{
  "norm_place": "pre",
  "qk_norm": true,
  "attn_scale": 0.125,
  "bias": "all",
  "init_std_up": 0.029,
  "init_std_down": 0.00363,
  "optimizer": "muon_variant",
  "schedule": "wsd"
}
MLP neurons of a small language model. Each row is named by its layer, matrix (up: input weights) and neuron, and shows model dimensions 48-175. Each number is 128 + 24 x the weight over its row's rms, rounded and kept within 0 to 255. Numbers have three digits each.
After each neuron's rows, "fires on" lists the tokens most often at its 100 highest values on Wikipedia text that the model never trained on.

L3.up313:174114150107115133101111152148118097111102120079138116112120080139094117131125179129122134148123128109104120100125156122128115153135118171109104159169135103140129101130119129135154144118119150088124137126124173125150141119137136140136160133155103127144092141087138124144156153117084133126125116113108102168094117118126147112067102149094140156125126136136114154097149124172130127121133
fires on: " by", " |", "-", " By"

L3.up777:146081124108158112158141140083179143174119175183127094122166103084102145167164103151120093100103121141128111110137100098146181134131108113139173135143139104111127092089107087106131058151124135168136101129137142130101147122111140128134114119131094160098122170131122117153126154118108114101131153142125148168150182167113083123097121138149088129154096136124145115127162113114125107175138
fires on: " to", " from", " Score", " up", " name"

L3.up519:080119123124081119095128090169132125110156120145102094103171150124132127158108108152125136112145154102124106160115112114150117152126098154124089138138115097100139148102111127170153159148083107143119124114144098134082091111086112142158096176101149125121161090151135106156189170144154130104130153154194149089119147169113092104134126130113159153156174131149130130146162102118152092122161
fires on: " of", " and", " a"

L3.up888:171150119148106119134140144099127122090113148103105124164104136157111181122126133156134113140118140138151167102101108163135098105128120098116143120123128085127144088158095106099147135123114103133117127140095141119100139147128156149151143051132097158099122112128188100133135113167134090103151148145137118148127162112097156075102053120149123101156124104166139156149143144160124098127118
fires on: " and", " release", " champion", "’", " Albums", "International"

L3.up915:128142084122124126162102117179132124128105148115124118100150122106143112130152117121170168074149151120127124163140121117136118116103103120128169110132117118109162071100098123148127184118076109127134122143103104113182092150160158158135121130110110135102182111157122105128124099123158151133163146144114116097082134084132106091145096102120104084151158131187153135154142104126110123119128
fires on: " that", " both", " \"", " These", " who"

L3.up98:129151156120133164150103111106050150108114142141158161142133141112149107180103119146152148136107183127149092130090124118132141141054126128166150153084128151070150098102134115112118121163118172122164097156134145116135142127146153124134133129148159138118164133158131125143121129145140156141134128155169132136078098149119127150161122107109107141116107126122135172089137107118114122143140
fires on: " No", " Total", " single", " full", " total"

L3.up117:159142139155137136127119121113111153131127153117098132163152113161157135112171178123121139137147128140108110133138130141103167120094165126169138148139147124123088097120125114134149141129129137117120166117094147100138132121120108125108099152132079101134095126137141130122113135131192123097159139099076122122127144146115117175106159120153130144101110081077147147126121116118145141115150
fires on: " |", "==", " —;", "===", " ==", " tells"

L3.up199:121140112129150111106139114144097129091132179169115145072142177108137149085145110136119107146089169184039154148137157121164069111108169130146163116104088141131130129178160104179139115145159151134183130150117152127111138155117130175148091138083142104129148090151132151164121117129139115104100103103094116168142117130149134161142162089139107129146117128134143127144147118122158141123129
fires on: ":", " as", " including", " for", " include", " like"

L3.up233:096183147080111131128100113059164111158109163097186137102170113150126096120165111114137150129104142127173140150132101145139131113109135129118152118114122154150112155156177114130127085101147130099142114156154119127116139145133113124183130177092107137094129155102159163152158146055110163096140135079092138114129140101129130139094153097150096171117098100128125119156136144121124169134114
fires on: ";", " since"

L3.up661:099151107126136128105144081132121083143112113146101133103096108151136112132157123153182196144143100145142124103170140122136119161152132135135110132108089139157143129094145119137099114128113134098152124156069085108112116146121135123110164171134154113117107113170109133156188133074140096160073146122102118160134119098133139128160148086132110154123100147145138123124136122115129165141108
fires on: ",", " that", "\n"

L3.up919:079128130107163101160105125152133116164106138082128108126170111130120100137102149125160102116089123181111103172130163084157129155121110137094142103115171141127121098154112150117155156131130146084124108124151095108087120132156147174143084163114139144137128143114154120145095132113127112157127114177159113130148131120105173086151116120114160097127126144163085114133153136156123164140124
fires on: ".", " to", "ly", " in", ":", "ing"

L3.up719:110169059143146138144141140104089141128166147145147102142148100117132097124111111100124129125117194137141140119119105160162090135076121160160115125156099115114136133127122134099127096128130099102110121175107161136142095143167102131112124148143128144140121128105178134092124139122141123137137205143133111156134111141135124116104074117131127159102160135114116119109106097162147124101104
fires on: " in", " that", " who", " |", ":"

L3.up415:109153115091151155127095132082140105113138159164083137138111171100088103122146103202169138159131162153141122155164112142077128178153130115128118134180125075135114128140103151101202164135107117137144130151140153159137110146100113092135121139138126132156126136105097146143102114138139120064116102141156100103107131121150091125108151167113097097133147131135145145122112114126126132131150
fires on: " for", " \"", " $", " of", " on", "\""

L3.up337:139127143132131114143144115151090089125143097170175164118113137161044130131112125099209176114105160153157111103117155128161146168141155163144170102084132160122103107116156128125096134116111080122146116135124093100125132157149158121115135113193114166110132135142133122112156139110120147177119137106102106083157138133117096158134134124117114082098141163128108082091112139177143095114117
fires on: " made", "\n", " making"

L3.up174:119131172114114110103105067111137151121114170175110136121112133109131142155154160116140143147144142127122146139133153093130116091158132125118146108116149127064142112122137163105099123119143137083165116168137125129180116143114148092157128145105155142167108139149111161139135090124114154107097139095109123124132138144150109115104141119126091092123115137178143096135148133109102130132089
fires on: " of", " time", "s", " from", " year"

L3.up911:086124152102099111124084128185182076135105101131148120151103161114128150149161123140188109171124107153120142112149134140092149097147129090139130131109131136136111119096103117121100117127133132110167157117151086141102119151149187099116134098128079147144124134068178115141124127090122147133116099109174096134156140155111118101150112133149147127156095096166137150097123122173141151116114
fires on: ".", ";", "H"

L3.up997:149122175111153144101144165133128059128150119149131127114100123140125118120103109162153125150097148125115148094123106141130116172123135127147092129121137116139139178098099126121147098128086138158138150120170103148126146147171130140087132130110112170094087143122084103054157091129122150127144148136117097125189102147122126142117150130110151146144157124163148168111163121113171100151118
fires on: ",", " •", " Year", ".", ")", " ("

L3.up1015:090150131118151132144140129158178172097149107140137174140115175140154124121202119101109133122162132112077115143140123121126102102139172165083147137142149113128114134144115098120148149179118137117102110092104149146133131146165116094135096104104152120112169116132082113144165116097126084129133100124096102132157133139105122160140143116139114116095145133099129183157122085129126127122129
fires on: " |", " after", ";"

L3.up986:103111150130196135152093108118141130139130140114136145118162142134145104135190131142145135146081089103092118129162136123117126172173110120108150168150108112154166147113118145142126112142122123108176134193155097132120108173125124096131107121109107154114147154121102181165118129088152133093117172148125095148077117159132131156112128136166088105132142165137108121169111103128140121125124
fires on: "—", " |", ":", " \"", " -", " of"

L3.up280:142135114092106113139150129076136105151131168135109140138114152129078147102107131115097126169128124192136123124148114117094130106078132152150117103130155133144127144102132107103151147113095101116105100100106134130204144126123132102121069136115132154125145106150148110157182153176157143042152116137156137134145126138139085127119103108108103157175136135132121102150139121110106165126106
fires on: " ==", "==", "===", " of", "\n", " and"

L3.up424:112118149165129108134074125090168105121133140106143135151127128193122151105124115128150148157122138125133116172127155152162090145129121145157107113149129097138107112137116156111161139133156098121125147142160118124108122159124131135155151118122089115105129106126100130131118132136147135098132134125105091144104126142130153168135136174133152122106070137137107103130104182139075121114118
fires on: ".", " and", ","

L3.up629:109136102125139117125144157092151094133118114116144138103147151125135112145109139133161107140123151114088067115115125172104158084164117108128149119145178115109136118165133154091065121122159130110120166119117142072136093093142138157140092083126136112134080146131130104138153100122142154124137137044123154137114101087092090118116130131119140092131126101117152171119104118103128111105148
fires on: "born", " born", "Born", "=", "|", " Top"

L3.up89:118169088136101103122137104081094144079126150084137168133114124141148119131118117141113161152094133129074118154153150146110123154110199120151100111098098105139118099113123138117160071149134105153119154125147106107123132117196139100118082140077150083114076138125138122111094131107151102158133114109106094151136133139150125134141121134109095136167139103094104134114138172131159151086142
fires on: ",", ":", "ia"

L3.up704:131166158116103164122087113124139129139117115101132157186150131118138171127144151097124134089102138159127166162145139100130165146155143156116100117118146112107150113099118100107100121112097094164120150129141134084118117104144180122145142101121118082136126118129129137160123149130116160141126131131099105112151122193086096128153144139107120136127099120117093131124147123108135149089115
fires on: "==", "===", " ==", " ==="

L3.up446:073136119140154157111121160156128136101124130121125094151133126126123157088127097118112125149100169114099159115116131093116126163136112145139146087117132118141192122131136152156160115142104140096112146144129118108121098161128119098128150136121160156131143104138129116119097094102098108165140144133103157117158160142143118076148127174086142120109178123132090080133126097120127097107118
fires on: ")", " =", ":"

L3.up473:120098170155153091109086123103138134151089111105121129122135125162157145124127143116154100136110114121105163104128127151091149158119147131148133102120149090110119118124130138151131115100072127094113138116177163116120133166132115116149139154089129102119093187101126147141141077110115146120092134139126079132101111124124157134130115132070137084110135070129136129170162088131094102118121
fires on: ",", "°", " in", "\n", "."

L3.up442:122125135148120116160161122136118151148138156096146094143131148111214140088116106085115126091141133151092102135115140130141094100146134147121142109110158135077120125139135115101132118151114096143145139136105102133167121163104123119106103093153139184133127099111114145143096135113146139120110155128094136139171116166106142116116142141152148098127178162149145137152139066100127153107141
fires on: " 1", "V", " of", "1", "b", "or"

L3.up382:152113206122123119104090113146123157145146117102142141101127148101134083141127123114134189151068107111121141120137205099178108200138137134122135120073167133123109149157124079187124170117165165149101110138127154109117139137148085100139137141110091118099145145138138110114150114127104137103115121124146135135153135179126134083134153137116113088128122145122110127160167132111092113119132
fires on: "-", " of", " /", ":", "W", " start"

L3.up309:128170075142124088109110168078147121113135175143109122117122119120096107135117126088159136101109120136127128158099114097112175104180149126134104143175098105156111113114154127118125123140151127115095132124122135095182130170085126116151176150114129132104078096146171109133139070137113143142121124113131083137129107139135137132131135171091138135143133139086090147159136125164095116097147
fires on: "\n", "-", ":", "17", "|", "24"

L3.up49:116139166120129105143157119129113087137106080070170117085158112086150128084132091115147133131158169078084167109177143085115144125141143121134142116183109152107143131145149139124135149132118138146134117108139100113071138124115172129148098187153151125126106152161148121119116138121111147121142147137119122140121150155116122146102153135143150104141134162111132133109129180151108108114156
fires on: ")", "s", " (", " |", " Year"

L3.up873:131181075104168136133148129087113149124134160134155121098080131122146080141160102128136140101105121102162119151105132133110103090085144106137113124132148134089135127135125128126116094141149115122123157128164134118086157144164117105102119118118133139136118135155154098150186163143156132119122126083149101143129137103118162106110133188119122068091129139111067089156154109140102180137116
fires on: " \"", " as", "\"", ":", "."

L3.up299:145120146089143118094072096078120114135123106189163160075112146161154125154139154154183165138124117123053143116110119135138134144132143130197112140168114153132115134114098122118135153142084131129120155183072130141150149158102123135138106130094115138109152146127128148179140155116127136138124119124122155149165097120125108122127103112090132159134135121074156114137139122142119113140146
fires on: " by", ":", "\n", ";", ")", ","

L3.up693:115124156144132132072117129129124138097116090123106107132064133150120152124092118156144121131163139107125109109107116130116132105109068140147145118139125132109181108134105157139172137193128147100117127094131087122118124097101150103123146125122135146130136094105145106115117109132126111139147159109132122128115160104101146139160108135110118118189152132103122077115155124161093089074144
fires on: " and", ":", " Win", " |"

L3.up104:123126113145140121163153129139148082154154110150153102115122138111104135131136163128098149141103119095148178147119130119194127162184096107162091156112138118150129112115099169131131126126121080094115108155166150098121145152163105133197125114133137162131100085121136109140137106117127127125150153124142122148124176183068161111097116085104166145114113130139115112166125119098125088116121
fires on: "′", "°", " 15", " 23", " 22"

L3.up222:062111123099159171163122135136108130170158139124145111103179128134110115115125135146110134110113164104149158115123102111154138175135139092126136157118120159108102109096091131119135092124093123137145109127151123157071166134134137115150108182159114106124153131080124128106176111130120109134104130164076158108090125156116125105131124108096092150098129065140115146194163123093120128085150
fires on: " in", " (", " to", "(", " by", " ["

L3.up627:137151134142128152089137115136131128125134122157133097137121125121137139145135108102200156099134122154142146164150154118123130106134130148135118138082119174146128099107116107138147127109146134138124106122107104076142140164136143124129158133080146134118108119164165080166142126145145171108127166125194114120114145111081169122111130159101133092101086108110167143062125133132095179166131
fires on: " No", " U", "U", " a", "A", " Pos"

L3.up85:102147122119118093126140081133142150130108091150162145121166140149109139100163138135110156141118156149092143159109112097084142135109117140132165111129153158157129125119062084129107136099119120076107150099123111120095097133143134096137155135116126192118140134087143159125131127142102099115103129155083137098098086123104153115133135098149151154135141056131098154113156158124061119128160
fires on: " G", " to", "h", "g", "-", "ich"

L3.up981:116152112130095094147137130114154163133137116114132151191130143160137139180146114154123105131126171140131100142109100128104101158125128114119153163137118080109150086108129109184101114135090113099066152120124131112186113125117129110110123074120147127133127069179132104135103152168141112092151161159105150118091101116093159123158152123138103140103136159106117136100121094130144131121110
fires on: "\n", ".", ").", " of"

L3.up740:139123156098113132128137110138154135169116153149126115129149085174134110135158132123156154114153065139135102089158110107117137150108100102116123165118127073092118130132137119141086169152166096138177130149084118124117116108125118124138139116074113140109113137197097123133134124100136116157117128132097107111085116152112095120063064116152140116126115163132137153130117094159119096133088
fires on: ",", " time", "ing"

L3.up638:168122166126113159140121103122091129071135121112124148128072068104141152113161121114091176158154141114125154110119136124122107102089145156127127113135091092107133081156108149130136147104122120121130145098115146102137147121099125127129132110108105127143090151174141126110129156125109133145108144149133127143133121112151141133129139117102102147106128140138111162120125140141089123090157
fires on: " |", ";"

L3.up490:109137104103119080081143146173167156162144113127123144137158106098059111137189137123131109137153141118117138124164151140113148122136099104149142161123160149120130102137111101130115057108099140128106081101106164105141114081142102139105143132094148108109113100113117098115162119127093144168150107122165167133146108122113152125159137122115123125092133128141135131104146135127126115138123
fires on: " to", "°", " L", " Mar", "==="

L3.up61:130134121116118116134126115168175123142115129134171130115134117139098143071157090151109125164098093168107168132142138152134103155115142146144130151097091157133190100122166123164111138123142114137130118125137148137140140112111157109166135142119121096149104162119098138153163085109124108118158155124106126090088120139130132144151131167162158099104098167119110104106108116170117099072158
fires on: "\n", ".\"", ".", ").", "\".", " |"

L3.up797:150166120127153119131154132115124142127142113141148131136070140094171118159128156121119125100129114146128140113144147131160156115154152155133135160121157130158155167134114127161127104163166123128120095120118116109126143135098103131167150112113131101137126125118129147206163125101129101116151085126101102206109113102123138147120117136157169142098138109132147155133154125120102131123109
fires on: " |", " (", ";", "ud"

L3.up387:119125155111118110153156120131155095118153104094143153131153136124185125137092155079134161103114129101122169166140123092114127112114137176105105134129080129166158127156139045139105172137138132112128105146108112169103093134148122099103111134092125118165123161126148146130115106113119152138103136151124154121134159123143157106091144156164186132150157149103115132067150141144088157128111
fires on: ".", "1", "t", "9", " rating", " 8"

L3.up348:168126161104131139116141115104097170148102148158137132132138086120128122147101108124154139169128140152142151120145131132116142100118167125097102103091149152127132112109158119131136136163113153080119103129104065076141131154164108197097138133091095099138148144134124128130154143087090156130115149063144125073135124116111114156103125116109129132112109143090104207117154151134143117141143
fires on: "\n", ",", " it", " his"

L3.up164:101116109153110146135137142123110149177165117139108168136103119140123148110144154129119119124131159143135146197156112110096162129143177107140119145086112132128142107140177117150130127127115137131122139077115105141116131118111130115135150158116182161183111129148153181152115166099138138090087124111097133145140120135118097141085111103102139123128092129128103135132185091140140151112105
fires on: " B", "B", "b", " m", " b", "m"

L3.up658:134127135141131142090124099162084132111129139114121194140111133134150157115165177122088157142113133149113121094170127145142117123095121106127126128127154134102145139122128166125141096139093152093139115090124128082116142094109111148104159091106119141115127109084138127178098114115092106173112141179094123095123105059146138141184135123089075129095111171149129169117137125137100114098128
fires on: " |"

L3.up600:111122166088166110118162097127103102107119099117134129146121096117145141149152144161132120132086139141144131085130134110124060114108110150159157091118115096098132135111183105174104174133154116156138151126093110157106145098108153098140179117097172172123151143155147140161098135139098105092128154145112124149161127152162124142115125118149116091123166155177137159150178141116116153138114
fires on: " as", " of", " is", ":", " began"

L3.up994:129136140094158156148071119133123106140120134126128150144157118107130183119134087144169105148094158151137135133173176161121148124172149095104109108139079117112148143158133111112115085137160093178145089127129124137104126146110145140120155192127131125112138109112116121133134119110095103099156093151139113120128133126123107125122130135115185124117127113108147127135125115150112127141150
fires on: "\"", "'", " to", "’", "”"

L3.up321:129164099146117143088124112092081117167124074138103111076118145120152081131134191126162096165130148155150123101164142172147128098146101120129129166100147098100177116157106136111092139149153162099088142145118130122121099104097158079108072127148152133119140161147098108122145123112133123131134125083124121110155131128123145164148129135103118126118131099162104121108123125106150080136142
fires on: " of", " for"

L3.up448:108143136137106141125087132115121160130134079117148150090097128135154156110135142136159110138137166117077131143125154128117103165091124121118140115167137138099134162129161131135109107139132114127113120136122147156118167114129152140169154131066108136119164109149135147136129085109119082109101131096130112183153082124159178129114123086141117130154098127115148164145101119132154118129080
fires on: " on", " to", " at", "s", " debut", " 2017"

L3.up669:116135146186129144107132140091083117109139134129154126091156100107098130179107189132127143119110135113115113120166162106147138118098164115126153096122118122158127094148109146113145073123107136143083109110154175170132123090092142139164103125109136122163100102120108127130139130111130101125130121101122194143130074171102087123115164116125155119111117084121136135098164125109099146110118
fires on: " |"

L3.up168:104106078125117167159143149125158138102128142145136125107111103133110124103096122150092130095124155124094144125163146106127106140144170128126151057154143141139120162119131135123098083142144149107124142128126157123144133150151139130125127165050119108177117141143157096098090132155140115098120113085119162108118156124173115100149172139141153142072149131144147123108111075119142143116140
fires on: ":", " the", " I", " two", " or"

L3.up116:080141116095161145108075088128147161155137157131121083145146133161119155182147131110122111154137116121096135119170124084132118117163145092110156126127157166135132164124154137083125158154084085147130123181164119153088121143131091126125096162082106090160101132126113103143140106133105119108102157132121139139128118126177073094126118150066151126159086116111112110121092087123171103175147
fires on: " to", " was", "*", " in", " has", " that"

L3.up940:109160122159124125140112128137113120153167157129129117109115126133130104097166108103153133118085099125098108137177114136162131180159149139140116142177128170116152127118127140150107094123161099117141101140116122146128137166161132138096116211134130115146145120127121178146151112145173149133091104090135121133119111145126129110146077150173159167175092100129117152156127106143112142125125
fires on: ":", "\n", " of", "/", " ("

L3.up384:095096142155141153155135111124130104155112130122120102111134110157113117111128126154156135145083147134137054110171151137140172161131159117117121144114121080158068118097112130113117153107099157128106106113122136126124101128137113144101175130159108153101089149142140172162165207145117117077113140125133150152115132102120103104108115138142133120130087118091111091131150124115148127140115
fires on: "\n", " number", " result", " part", " age"

L3.up533:105108095116134125095095111050148151129112094107111151124115140126147145141221129136131083088140094126107189118127139126137144139170137121160115147111157146151109164148133121108093089148137118123156108109100134124147141146112168132140131160094129092141130148118113190145157132107148130115123140115105101178141139102139149162109116098099142094112115122124124133133103135151137122172109
fires on: " from", " her", " in", " on", " by", " his"

L3.up407:079116100120133164156092094142127115140174109122121082056136123121085120174171106118132134095143152115124131109136123125175139119167094138093109136161132123136109113107157151118130153157146118128144118137096103140110146133135091183134164137160147105112137111129145120131164166144135123140134109087128110196109137126142094139139133126135120146120129079111116120193122125148111079122131
fires on: " band", "\"", " name", " 2008", " of"

L3.up411:139098140180168158125118169157217133164124104130116106108108145135107159115145133130077112103138161123119145121110151102095104167091136071125111105144127129117164139100079137149182134136104132131073191119161139132149133132127144085153133113154135136133088166143101094109142108133135158153131169130182156121108087131080137141154111125123140151091129125089130173111126102086123150131145
fires on: ":", "′", " of", " |", " it", "°"

L3.up672:140123125101075137122146160128136120144133128100164118110095127124087131107139128113149166095156126116161157110120171135115184082162119110081143114101145122144124087132125104144128113135134142134117184097143090081121134083107125135143119108134158108173148133164172107121123150137124118130136129127108117144123145150128135078161135142112122146149123110126145106099126130142092148116126
fires on: " =", " ===", " Township", "==="

L3.up532:109132121129110215120141105108112106133114145137110145124114099116124129144185197137108138120149136123116112116104117118103183136075117127194091157114121129085110145093087114137114138141160145123062114119100130124138178133159115149123163151148173128103161119124115100147146148151080156114143108158158122116097068138089108118154130146113112062161094148127129105155133114085143120131084
fires on: " |", "°", " of", "===", "48", " Pts"

L3.up975:135141107110150172115124117117116143133090114127140137125170108086116117129158098121103093124102107119146129105127129140146148123102111161099075118109146132201121099155198108123103119067129055146127136167102139125126150086163129152124106160127133106151146113155125103143137146126110131163140182074133074114130140144091163103153153110133114171137130095121140130144119131157159158111098
fires on: " most", " No", " more", " no", " very", " More"

L3.up1009:125154115137136091102113143130084124078116119144105083130162088159129121122112168114119183086118168140104184105122134103108151084126155120115146134167120171141114138134136173112135114143153101117161032162154153099152098093125105098119140135076127108156133106124112119132142117129102102145099102141123144057111136118094147134099107107116117144096117125088111117157118128134076130141183
fires on: "|", " |", " Alberta", " at"

L3.up310:116133149087154131072141113157114088070148102139034137128094143146150151120120176122100102092150145137131165147114108109132147166136169141127138131099141137130151078136115096142126108140132084132117160091104110127171136138135108130122156101127133116143124150144141152136167089144122091142151138125152130166134108101140102123103090118120146162118132068113128104129076128136136113154116
fires on: "==", " ==", "===", "|---|---|---|---|", " ==="

L3.up470:120108159110116115129132107092167115111106065105145148075121118132148156144171128169145160115093122110120123134141127118096158141146123127131157169123108118151118131151124044108138130131112120148143134126134148136138102149182134108145107167173127115086110130135152164090170107099150127148127153126144114165132099110136161125118164145130125151108159132151152127124160153131146135065135
fires on: " first", " First", " Third", ",", " right", "First"

L3.up644:120141140110167105148124106140133124118128123143095139091094129142127130163164121120115167119146121106110092136188146098133109130095109137120091153115114145103120113104120145103100127113102128137135144140084096083097136120141148166140150132121127137123116132170109119141154147119120138178119134124130119103077139160146113121146137112098143127096136130167165106141131051140142150178102
fires on: ","

L3.up970:099143103114109093167120162133110080146118144097140096104155096125121151137135140128121144118089101140102143120127117142204103141056132110145070140153128136092129091104147129128125150115135117143114122141122108123136111101117145107128101127123157120110136138083132098128107118087108146161083095151132140133129089148122124139150112119117152121137141134164127109142130113122100128089119
fires on: " of", " |"

L3.up787:134133099108169118131093136128150148127143160124134143094142160100133147088149108145188134130130119143155101095136096116099169119109125090136141135125117134128090110111129145134119112145146128124130171125176107112135137133105149132149120192067122142124120154135108078157166089150144135107137102112109120135092134119139142149125083133123129118137132081128100156139100091139089127123179
fires on: " as", " \"", ":", " have", " be"

L3.up739:120114093124128126133164104099138124142083144092116174134121147155122108089146077178150111140142125144142123126122134172175152158128165148146166132090116105144101106117151088126115134133126136118154137120143170119119140112148100103116138132127137109093158142065133110131158145092127122168140099146142155110100148109103110123145126122126120115108110155141140134114157153164098131158121
fires on: "\n", " |", "inc"

L3.up398:116127089152155137085132085129132123110136113102130098155115159108105131078146114141098116127119120173070146182111129077090138119149160127120112131167124132144147127156143138122104138129130095148129125112129107167131128161123106116134158111104144151210126157051106098134115104139162086125122115151162118165115108111144094096115111138142139162111154078153122124096103102148108140129095
fires on: " or", " for", ".", "8", " be", "9"

L3.up77:163156088121153172157158111109108108142105113139157151162111102148143127169159155110089145126130117104154112109133168145121157123124089141149195126139119143129105139114149126143138125122112126111153129125120125144080155140184140109175124105092107130106149117097123105123121113092121125188137159115154118154145103161132097143155147095143130180120082101135144120096094132120136118159089
fires on: " made", " •", ";", "′", " statistics", "″"

L3.up640:089131097133149103111099153106149160136129109131122114125130109182105121150153117085140128125130117168123093166161117114088132151159104079116146112104122131145147091133110124175136128141101119183159170184128143111097097169153101110137135135103108118106145123150096141110127119166107105100130157127104134114121133098123094083131104118144139141157141107134099111107116101121121082117113
fires on: " that", "-", " said"

L3.up917:114143140119103140135081152115133159100109151113147164151083141103137120102126092144134096174111116152109118159133100130133155136165184138132108116102147138159102128150089113132163153120152117122114171126140191139120127165121142120125085152146126132100105137127112164053151114162148097149135128121129103129120124156147081150131104142134120107150102142140142131109132165127101139117175
fires on: ",", ";"

L3.up297:096115089075122140161120133079156084131125117118142147115125123122103119107149097134192120115132126133148137100116109159132182128148154160123144138102125150117151138128103150120160139135138153132111119090159124109116114131170101100158127139127133100119158145171133128122125170131119155152134103092162145127119146153134108153136127162142129095164157085129138109113134142126093133114141
fires on: " of", " file", " on", ":", " the", " "

L3.up505:108134145116118125134154123117149126138109114167138130077094124167123121124147103071166170127136117113161131118142149134150132157143160165150090170115091142110135133118144114123112146148097135117153157110077122071072141112105143125104151131113166124134123136163148094146140125111123110158132120116163152156118147121157134121126124092157104101091105129140151132130122110156149153155108
fires on: ",", " Additionally"

L3.up803:136170084102146121086166122150129104094169131103124107147127144133140140108136128123079125103158155092119139129142147090151129105120106100144127128103144140147134121145117121133126132114128083105136093111108129122136123133137116144145131131094169153138156130145147116150163076123082099136146156108092092194174093103157174183119099151127099121103138131127171133151177152102134127116092
fires on: " as", " (", "==", " a", "===", " |"

L3.up254:108075106094078119140160110113159104122141153114112152136100141117093118151057126159139114154143090167129154147132128123125114138134118103132134119165128091069167132154168139167131125139145127115149099117145094113083071131129138146141141121100136121100118130111107153139102151108122116084114133115150124137119132152120111092129105103135171109152184142137151114171161143148072075136149
fires on: "’", "\n", "'", " and", " \"", "our"

L3.up414:111117108130127089083117137142102150117084134124093114155136159066166107115134122158120106106159119160121152136144075135153099154165101136164126102106135150119143135134154132145123146126165082113157127159142065134165166127113138080093127138105176108130130093108172164153140134127214156148137170090108110138147111154152150150136095121140119115136122111120101125100141135125149119109152
fires on: " of", " such", " called", ":", " known", " not"

L3.up783:142130196156146126129124117150105099120112095167151105076139121150154084119135141147114131141148103138109141103142169150126113150162190115172106110163152113154143148086135129169144115138141118102122125145117113134145119158143123101093127104097129129155103113118101120145112130099147108084167093106109136171132092143138105135146123137110116163104110119120168106157129137104117107072131
fires on: "\n", " –", " -", ":"

L3.up366:073145143132081160078153136098128126087139125067125104144117157161104149118136133132104134117133134110127136131105175130077114140082118115145132126125138073137147107096082102148154088120067123155083113163116075136130097140123099137140113096089155148122119107104124103114131158114121154119114133149124168107135101089129108133145103145135149133064142121123115137153087119115160132119116
fires on: "-", " -", "–"